python train.py --num_attention_heads=3 --vocab_size=8192 --hidden_act="tanh_gelu" --norm="layernorm" --attn_scale=0.125 --tie_word_embeddings=false --init="uniform" --init_std_o=0.0 --init_std_up=0.0346 --learning_rate=0.00968 --max_grad_norm=2.0 --warmup_steps=200 --decay_fraction=1.0 --batch_tokens=32768 --train_tokens=163600000
MLP neurons of a small language model. Each row is named by its layer, matrix (up: input weights; down: output weights) and neuron, and shows model dimensions 96-191. Each number is 200 + 30 x the weight over its row's rms, rounded and kept within 0 to 999.
After each neuron's rows, "fires on" lists the tokens most often at its 100 highest values on Wikipedia text that the model never trained on. A number after a token or word is its count.

L4.up758,218,127,211,208,190,188,233,156,160,202,150,191,184,195,146,165,265,183,194,212,173,197,177,198,176,154,232,199,180,228,214,242,213,198,150,176,157,233,253,230,206,193,194,203,239,204,184,195,208,200,243,158,210,151,269,207,209,182,251,178,183,222,210,221,196,218,163,163,179,190,216,258,163,254,235,199,235,169,239,200,206,180,181,213,241,209,162,190,205,246,148,181,131,201,185,143
L4.down758,205,175,187,162,174,191,195,170,169,208,208,204,240,162,236,122,262,181,208,219,178,257,221,156,223,195,233,202,215,226,201,203,152,199,249,228,193,204,195,277,204,179,151,182,209,199,169,196,224,139,198,176,231,259,147,176,212,195,190,289,177,200,201,199,154,189,180,145,228,195,214,201,169,214,228,213,207,231,233,226,197,210,185,214,181,211,192,145,206,193,242,194,226,145,164,172
fires on: " \"" 61, "\"" 22, "==" 5

L5.up568,244,229,198,182,177,200,224,217,196,208,264,211,263,185,211,228,186,217,220,247,212,250,259,172,213,198,227,154,211,176,213,121,167,166,266,186,199,192,211,228,193,212,212,195,198,164,207,168,197,170,184,152,201,195,215,120,229,174,217,264,178,156,180,191,220,187,222,254,222,186,191,252,182,232,197,285,215,172,167,198,235,181,250,211,237,222,201,166,169,177,176,193,197,202,215,185
L5.down568,163,166,133,235,204,186,162,211,193,247,219,161,206,228,187,221,174,224,223,189,221,205,182,250,237,227,232,197,216,227,134,209,180,275,163,209,166,180,187,181,208,207,200,164,210,183,203,206,216,188,197,204,243,173,226,214,175,197,227,231,210,228,227,176,203,243,244,224,231,236,241,190,176,139,227,137,151,205,181,200,212,236,206,193,203,207,195,206,117,232,192,201,188,177,251,175
fires on: "-" 32, " " 15, "ğ" 12, "N" 7, "line" 4

L5.up534,244,226,176,185,186,176,208,182,258,176,153,174,172,234,185,123,222,180,191,211,193,205,195,206,217,177,182,184,219,243,262,178,209,181,238,207,200,258,129,191,153,220,204,169,158,167,196,190,175,184,150,184,227,198,205,236,210,142,162,228,264,178,216,215,203,235,290,196,232,187,198,195,168,280,137,187,252,186,172,176,188,224,198,152,176,197,228,177,211,237,247,249,125,201,242,235
L5.down534,159,172,253,204,237,211,188,136,182,215,228,176,200,222,209,210,214,147,151,170,206,190,173,240,214,244,222,219,206,246,159,193,177,187,179,155,237,284,251,203,239,229,196,269,280,152,199,224,226,268,227,214,172,193,171,140,229,218,237,163,215,202,193,194,236,174,195,244,221,225,205,190,169,199,224,256,221,181,265,182,200,207,209,222,227,151,208,177,233,222,183,180,204,219,185,178
fires on: "′" 24, "9" 11, "." 9, ":" 7, " of" 7, "8" 5

L9.up659,171,180,201,233,155,168,183,222,201,209,258,201,193,195,201,195,199,217,211,206,229,212,230,213,216,251,196,108,216,224,223,225,218,145,187,199,155,213,230,205,207,174,238,173,173,154,205,215,185,224,225,262,177,190,168,212,185,175,266,244,203,209,162,197,215,275,227,207,175,210,206,226,244,174,175,127,185,213,194,168,194,207,189,168,206,218,204,173,195,207,166,149,152,169,191,188
L9.down659,266,168,180,174,180,198,208,189,200,200,234,245,150,188,193,190,173,183,152,217,225,237,181,228,217,219,215,230,206,199,145,167,228,202,224,156,251,202,199,169,233,191,227,264,248,204,167,195,245,176,202,153,195,195,178,181,195,224,205,201,164,218,210,213,166,145,151,179,237,191,181,189,169,172,188,223,135,234,245,179,193,233,177,179,224,162,243,241,187,236,228,241,219,231,222,201
fires on: " " 43, ";" 20, "9" 4, "2" 4, "6" 4

L2.up198,180,182,200,243,229,197,240,148,175,223,203,195,252,243,199,218,180,155,233,186,206,157,169,189,229,139,170,219,176,244,193,206,184,204,196,197,200,250,207,250,197,182,181,206,171,233,160,207,221,258,206,173,224,164,218,217,146,222,172,196,212,233,181,244,186,257,203,214,245,195,155,232,166,154,246,207,187,210,190,200,187,191,214,204,238,163,189,155,218,182,180,202,167,201,252,208
L2.down198,209,171,193,200,161,212,206,202,207,203,202,244,207,270,198,180,189,191,273,185,197,190,182,221,210,265,176,203,201,197,214,223,303,208,197,196,160,210,178,196,203,195,198,228,226,184,185,178,182,273,160,120,177,225,227,153,218,176,174,158,213,193,167,168,151,224,190,204,196,220,114,230,178,181,224,184,246,237,208,175,173,196,184,181,203,208,173,156,220,202,199,209,215,251,207,226
fires on: "a" 38, "ci" 9, "u" 8, "di" 6, "is" 5

L2.up61,222,206,164,219,185,195,196,209,139,234,219,182,163,189,181,229,193,244,221,204,205,224,212,144,223,161,132,200,193,186,220,201,217,205,174,244,175,190,238,191,233,184,221,230,174,179,153,203,160,213,216,167,224,195,203,166,179,100,227,193,203,256,191,187,228,209,200,173,229,204,224,175,107,176,198,187,195,233,207,210,196,231,215,140,206,156,208,232,242,165,148,205,217,211,219,160
L2.down61,158,150,182,198,211,213,205,208,205,173,208,230,217,264,204,208,173,196,172,195,187,196,102,188,202,200,205,230,204,170,210,190,230,176,179,224,143,217,170,193,253,221,161,221,188,216,163,185,198,212,171,229,259,180,155,219,233,170,184,172,199,247,202,220,183,217,180,203,257,202,189,170,235,228,192,166,240,214,204,180,221,153,222,189,261,216,164,188,239,162,230,210,182,215,217,120
fires on: "e" 42, "u" 11, "er" 9, "a" 8, "in" 6

L8.up536,196,99,202,202,197,209,224,150,163,216,204,170,198,194,190,180,190,235,247,263,199,245,226,115,192,132,200,187,180,201,227,233,246,176,196,224,195,224,238,211,187,162,190,230,229,170,188,207,183,172,214,129,217,203,189,156,190,250,214,174,191,191,194,175,169,204,198,257,261,204,260,229,194,211,190,154,199,225,218,171,200,176,152,201,223,249,271,204,244,225,181,220,196,242,193,227
L8.down536,183,158,194,209,183,201,234,243,226,263,166,253,213,245,178,158,203,185,189,250,165,179,199,173,223,217,199,208,291,211,231,231,241,228,206,214,185,158,202,190,177,207,176,214,205,154,129,197,183,220,157,229,222,251,169,216,185,182,188,202,191,177,182,237,209,214,114,147,182,202,137,276,176,228,163,176,188,246,227,184,195,194,223,207,268,192,196,152,255,166,190,164,211,187,196,162
fires on: "==" 60, "a" 6

L4.up762,209,184,202,179,200,181,187,233,215,172,187,154,164,161,183,199,210,200,187,209,193,223,233,149,181,158,195,168,225,187,212,237,209,219,183,242,119,250,227,238,225,192,212,235,238,146,184,220,151,160,194,176,174,268,226,208,204,110,182,154,188,229,187,196,200,241,182,155,191,213,224,204,228,237,227,138,159,208,169,191,224,233,232,227,210,198,236,204,233,232,218,218,179,176,205,211
L4.down762,205,173,164,210,187,245,211,184,196,202,234,141,197,214,206,199,189,158,169,227,220,201,207,233,184,243,205,231,194,217,243,197,224,146,205,176,191,213,174,168,187,169,170,234,232,165,159,235,226,206,210,212,243,183,190,151,207,221,215,139,239,215,201,224,221,186,205,205,206,184,205,199,186,222,250,213,234,183,218,177,224,256,219,172,174,241,211,222,200,151,201,208,144,212,181,144
fires on: "s" 37, ":" 29, "." 9, " of" 8, "x" 7, "1" 5

L4.up281,208,236,220,179,167,225,142,197,199,200,253,252,227,191,188,214,255,177,208,232,175,169,276,195,198,182,157,176,241,181,178,205,229,196,202,241,203,233,170,235,183,209,208,180,200,215,245,207,164,214,205,249,178,209,204,191,188,123,211,181,207,185,223,173,217,177,239,180,198,205,194,231,165,186,147,215,189,156,181,199,229,212,228,174,213,196,184,143,199,187,281,219,244,201,192,191
L4.down281,205,196,232,185,231,219,202,165,245,234,144,184,218,161,188,204,177,205,185,215,233,211,220,218,223,222,205,195,213,192,177,190,167,143,171,215,145,175,195,257,224,159,201,301,203,176,187,202,179,206,224,189,191,192,271,164,185,264,207,187,185,169,178,224,185,142,244,221,155,206,168,141,249,226,234,173,239,223,169,215,245,209,164,215,130,159,260,216,208,218,169,171,198,213,182,190
fires on: "t" 13, "mb" 12, "B" 12, "bb" 10, "st" 9, "AF" 6

L8.up23,208,169,240,231,193,222,180,188,191,189,220,223,219,201,248,181,252,190,191,207,230,216,229,246,193,203,154,180,179,204,210,232,176,170,137,235,191,175,174,213,215,142,199,189,174,179,175,171,189,192,264,159,253,222,199,181,127,161,245,197,223,257,234,236,270,205,149,212,231,205,215,222,205,149,165,163,199,163,239,186,184,210,226,221,183,223,243,192,161,236,161,203,194,231,259,215
L8.down23,230,189,182,218,209,225,176,217,252,196,133,183,166,189,208,169,206,194,218,242,215,219,161,207,172,204,228,168,207,193,211,217,194,148,245,136,248,206,198,176,197,154,229,187,178,218,199,247,174,227,190,213,178,190,253,190,157,175,248,145,238,213,173,213,200,134,209,208,206,160,242,213,205,247,190,183,214,214,227,179,260,236,192,205,223,177,172,169,206,210,222,198,225,194,207,160
fires on: "2" 41, " or" 5, " Succeed" 4

L8.up515,167,161,201,205,186,185,183,209,188,213,235,261,170,199,162,210,187,171,202,196,236,232,180,212,139,192,178,203,215,161,219,209,172,190,167,213,164,192,242,230,202,192,255,164,171,279,190,204,189,187,204,189,190,212,193,189,198,185,226,228,262,168,132,208,212,275,193,188,205,157,160,192,201,174,238,184,188,195,153,176,218,232,194,232,161,204,228,239,168,155,155,150,206,179,236,208
L8.down515,201,219,211,215,211,225,238,167,182,198,203,177,198,191,228,141,145,178,174,219,155,224,167,217,179,216,214,241,219,207,174,223,189,190,248,213,197,145,222,226,187,186,111,182,187,212,196,205,213,225,265,169,188,159,215,165,193,233,165,186,229,246,202,222,167,168,159,218,183,207,231,224,204,184,184,197,233,235,229,178,191,240,238,182,227,138,227,279,242,199,198,174,172,239,178,169
fires on: " " 41, "8" 10, "1" 7, "9" 6, "6" 6

L2.up140,213,199,155,203,210,169,235,208,174,191,203,173,176,159,179,195,207,226,200,195,191,188,145,229,154,204,160,110,235,190,163,153,208,194,187,221,171,200,260,210,193,230,200,226,230,211,234,224,215,174,206,212,251,203,227,190,225,221,176,212,154,186,201,204,236,175,155,280,219,203,143,222,198,157,192,205,147,157,283,149,204,195,174,207,205,227,233,195,213,174,234,197,214,178,183,165
L2.down140,176,197,167,236,163,154,239,186,211,205,172,210,145,201,167,209,232,274,186,191,242,210,147,231,181,235,182,172,194,224,176,188,177,249,193,256,118,199,234,252,163,190,242,186,206,194,210,239,178,238,196,201,260,188,237,211,184,171,211,165,201,190,196,191,205,168,230,235,191,182,226,168,206,199,218,229,171,123,256,207,174,183,237,204,215,183,234,185,182,192,157,228,213,177,189,224
fires on: ":" 44, "." 19, "2" 15, "," 11, "=" 5

L4.up174,183,197,187,173,197,182,193,195,228,154,186,249,215,177,216,180,165,203,198,235,247,198,215,222,150,211,163,223,198,171,201,204,247,112,174,254,182,215,195,229,204,214,207,232,239,196,226,186,151,203,208,166,240,207,256,243,199,168,155,185,223,187,220,221,158,152,162,219,192,205,180,240,199,200,261,238,177,192,241,197,170,169,247,178,180,251,190,163,166,193,174,183,188,204,256,165
L4.down174,204,227,221,219,192,214,181,219,220,189,184,236,203,188,238,202,190,199,224,208,195,180,255,134,223,260,205,196,190,219,171,282,181,222,194,160,273,198,149,198,214,187,226,226,226,145,226,204,180,238,212,206,177,180,227,155,214,178,221,200,212,223,132,196,119,223,172,160,207,188,245,155,241,205,202,173,229,244,183,218,232,201,193,163,229,180,187,222,184,192,160,191,197,205,189,196
fires on: "2" 31, "k" 13, "1" 11, "0" 8, "op" 7

L4.up708,255,202,243,209,212,159,177,224,194,197,213,214,196,236,193,225,144,255,174,212,229,191,172,170,230,254,106,185,173,154,188,216,194,172,191,229,243,162,188,198,191,203,224,246,243,145,184,245,191,177,192,217,178,215,261,266,182,217,191,147,212,235,209,201,213,204,191,232,180,182,215,224,224,188,240,215,201,179,211,177,224,146,210,188,231,190,206,215,211,194,242,206,260,171,224,192
L4.down708,225,178,195,212,224,254,206,252,187,175,200,182,149,263,165,176,231,194,176,218,258,233,203,275,191,231,238,253,223,148,178,255,211,184,201,196,195,251,168,201,228,204,175,203,182,168,182,257,142,211,244,213,263,202,250,185,218,208,251,218,185,179,217,159,178,139,155,185,175,190,191,208,189,224,192,190,219,197,207,194,219,193,181,210,149,226,249,195,213,192,188,176,222,186,230,166
fires on: "s" 26, "H" 10, " times" 9, " State" 7, "re" 6, " of" 6

L2.up290,238,193,170,239,220,190,184,208,203,186,227,204,173,175,226,214,225,138,197,207,164,264,157,260,137,160,202,179,230,196,232,158,173,163,267,181,152,231,233,272,168,221,217,145,168,176,211,181,170,192,204,165,224,210,178,155,226,189,193,201,214,216,179,166,224,161,193,223,209,195,191,219,230,207,217,263,188,192,243,150,185,173,220,216,235,210,148,217,219,170,271,171,197,160,253,184
L2.down290,127,232,174,206,211,222,184,199,180,210,232,170,188,227,227,242,159,196,216,202,154,206,185,198,196,239,188,213,211,272,175,239,186,237,213,219,211,219,218,203,166,178,212,170,224,249,237,255,128,195,254,207,192,198,225,196,190,192,168,160,174,224,187,224,240,183,228,273,211,204,244,217,191,197,217,226,192,196,260,209,182,188,216,217,216,159,164,161,196,194,180,180,182,227,181,212
fires on: "." 47, " to" 30, ":" 9, "e" 4